Weights of a small transformer language model.
Size: 12 layers, width 224, 7 heads of 64 (1 for keys and values), MLP 576 SwiGLU, vocabulary 2048, 8.32M parameters.
Architecture: RMSNorm before each block, rotary positions, untied embeddings, normalized queries and keys.
MLP neurons of a small language model. Each row is named by its layer, matrix (gate and up: input weights) and neuron, and shows model dimensions 0-191. Each number is 500 + 50 x the weight over its row's rms, rounded and kept within 0 to 999. Numbers have three digits each. A neuron's up and down rows have the sign that makes its largest values positive.
After each neuron's rows, "fires in" lists the words (lower case) most often at its 100 highest values on Wikipedia text that the model never trained on.

L4.gate40:411487418450568540486445455545503520483571502514519469509557620391514480517518533485469522584414448558468465422479541503475480391474568540462511470511545541462486534467475415495566589464490500512495461483464467508379521427390494451453489498543574494564504484539488487452539525419520380527513490407541523433444459598507589446547506414457417479438513525450501447467475381471593566540572522485529545583506438557533487538514547515493589563447408467524494410566543494473458429463512508622506567596460533451544642521474470480534553575617498485532532517504518422514483450441504482508
L4.up40:449569445527481508546489527473497440564509454442464483480638484458436509576470613511499534483470550540449424446498478463509513457546495568532499446414443502573485511429506544490504455535467533527530510559448527477452410489434455501463422432556471509475563482557523483509535509485492548441454504440582408523427525496449429577668546476439513438512524479508515508481490504470507500604434502600423535526459507526525476391521510498404457529522444556503516499509470419511393462473487628467473456483587519462441500597449534550591518545501464574509475529497538446570505479499394503477
fires in: "000", "30", "power", "million", "500"

L2.gate57:503545540374403516493487451579567477428515428423490487509442537505513536493569431459534485507458452507550500543525481503439487441490478463515412458461605474467635530420577526470517447498462515504511436438587454548503569473470520429483549515528611541546465501509430516520525451515478529542570442513488554403516473494347497567410502574444418552504532534422510535443472528496427510596464454487517447602492549461542533509441506500476463519487481449427489526486523596429489436547542493489520451570543489536473542556471436573489486581579542547529429464483446538504575447548568445502
L2.up57:530491529608467483507551517529522531530537475581579423602478370398555399531499487471471472465501417476542449549468481558484523481499439484496483508508533568396583485418506512542439433532554469413517516496527433537494547475512525527447542436555508506478455522542528516546435482506413417529487631487529514448583497483394540520486559574469499522499545461478460529503514516561457489522560580504495461445508587377578512514419505573491539473579512428512490535461514433501483517518500444664502451586544529573472550514484422532417583502519477541510473575588403509543499522470554430575
fires in: "world", "australian", "website", "western", "china"

L2.gate433:464532514489501616496445454438474491464412461470428532500545535480506489468589480503488503567578527558528479580528566556572470460543523525537535503509549486527524491444481522439430567442466452529496521517450487506500503465427494454480519504414642569450568529509475500427441489500448535438501384499395518480434506457494355598532467529504588472507494554512499498571387471553443477522549484483501506494554587464574468579464499502496518597507434413475542473488402541519522474461457382543509493540523419471455602430445492539457572488533499538469527558533623474441552447509404545479
L2.up433:431417473582444495573473487500538465554516505492432544478479515549522498490532556527519532518509488532507501516432581507541459458524437585497568441428512522512454441502468631498464517590457398505482520447445466520532409590417466484484498498534551536480493551468512570523489608510471530532476623559523509436440541509561539573491590529574518585517598534524574637532370516530510545532537509406430509415442506587437539582542525538543478484544483458399533529493562582501524485554435415510406468530504576470401470361418530460488551481512546537543495499551559506582486495545500548480
fires in: "only", "also", "2023", "2024", "2015", "2025"

L4.gate527:495502461587525484460523591440533447429548593449470491520454498457419498527605528572509431526458584526481463493382522548499531407501542446530436475412500511509567428591539547519509567556525455539501483502513546554527420562551495540537469535505528562466492578501640531434520477595552622422513478513498529525570500493539447510472390460483534505551552526482558449570562497505565500529518489478538470576519478471524536503488364586536610480502381480528544466492557518499548492507469531602409589503535518405385570486537504422504574552491530490477545528566445510536556493467461368454
L4.up527:454398452506520444445474533498472440462501483406513505407490456453490502447547521522595415510596474486503491466430452499589526436493519467498589458592515415486554482519507514549474498504544516533578495427457616499476569527542535524525483450493461537482521513569606479457470418504545414502466419556405483494492537581454479447572563468471389443445528437452494518509536540526541560475466558537523496483507539415491493462502497533428512451460492472549561489548471507539408573481499548393528511449514472499591595398422526429533566469520572457504505517515407587498554461564508481528
fires in: "on", "two", "between", "one", "who"

L6.gate5:467503543530529565427479389561418523547486552459455543557557465524471515476495515520469466383459464488535570425503474506581569505412541476502487517473518465502526544457606563434512483458539498422437504506436410426573544499570422560517552559538536584537527490433514450412490595512497475549514394531410564375488470494550550479497517465503528532529482591492611506492588501520516429481547537533457511425515531516500536522437463536410511506473427488409510501520512432460544505488500450467437500518511520312509452532510542466497516460551535494515528585429501474638509494536493415510
L6.up5:567567504544506499463445385479551578557456515533509441588472504485471474554528455459388569577505488529498423499496521473535505542554475574457508434574438476540580533563547518476606504415604533544403489456552508402497499510505531459529522467526513481558552570463586503492482522394515475524498485434456579511483368514486499507482570527513547487484470452495553500510588530483572443480465551478493426490493481542444435508480492526580420428465509476395572488552528509556494481411466539511521491500549563480497559582541485538497497546507492543495491470471470498513485532522457421498
fires in: "can", "may", "example", "could", "problem"

L4.gate144:480497479515557477464436393579479536426516512455416435454484604461573517531516543443500493495427537476547510436481485492568490406484425441480483474531525586555543489517461518484526524553542501473433499477532512531496521431501507506387532408510527471552456501453480541466480442578392464464550537405567500542453534461413500488500515454524456548553431571390442526502441512556461512550508571543529438544490463524517465536493466421513540499472525447437485472460452530479466492393490395554414473454462438500450466564538497530473488552547564484468522381562457495448489510385502485532
L4.up144:532593468446534468495447504441468471524494452498442464456489574490440434489557484518560522352414554459524529572467464553477438491442524471538565482545555545525512457505500461528421488446472540555497598520491472478549451520441478476530503516633479507487430497454530398501513521501512552482470540546514398577535563392499604456544499518559474539555419511537516505510496486556450413531418455481511497515445532515647518524571432500459534585499517398527470445534507509614470551450512564576464428510523499583488390482434461512459490522522477543471591444484454519445497582440502518518
fires in: "name", "character", "songs", "names"

L2.gate177:511471459508472446469523501519537560440524581531523526384474432513529552513488508413432404525454381491500607507541437549490475371570411432540463543429582553521429475461519495499596523585483431520479600626472487550520498490601513534468547537532458546569505491489398491553555401432563467552490537388485455538444462450546519580438518456560643496522535571477457571495494464506494567529460455549571485453460439470533423462509509411476537529491419494462485429514566596563515474440497396546467570448489443447523485506488463513460502524474478572483429486495569471415482603479563476504
L2.up177:422477499489493497531514506564474443588559422501453610524524561497518555513439521535525530479553539651462383575419484427539403472438540545480577479460494474505595519484502487502477529452505452498534502444444436464483556509505493486479554426604487509541476486527540528440476629432479485499510491564483497568510488568569477408521466494511482504541491577574474525509495468491504480550457476499576506548560524551390577471484515543521430521503519386346508510456425528570455515482497485505462531594536625472465580540463539469452528469455598515503543494439536480574526487641425499528
fires in: "i", "ii", "vi", "it", "iii", "if"

L6.gate516:536481492498487591619497442478511536506509497541478549496575448504471464578564626533444510519596552522496507523460477523538494552489410498408477433490387518444482497453491540489499465516504434500407471574424538546459458495476455461448576436548468526514499513496428544437517573445500480508604431526426508479477473528602501454563476505541560466478533413434593544576478581447503562567533424491529491541503534497539407487433546567587468516499484494462580545480497592520461504482471470549533531459591474418508421417502410473503507488473418527554548518519478553470559432522482434520
L6.up516:491509456484600606544427461439511557534574578438439522486639548449510487499490455559489479468465497423461510477477497503457557572440490447388577458472456524540614494539521463482467480519446546531501536547382555499473471424501466537508563554456467483443536554540484441510571463503401486477531515603527519493463471510619429458514588465465550472510522455491551618403468500507581525512446469513538551457449520532515479529440549553521460464500578495476528498457594522540529589519513553422496559429526560412594527452396505483472513552509472493567415583529524535476550478547478480441
fires in: "not", "only", "present", "high"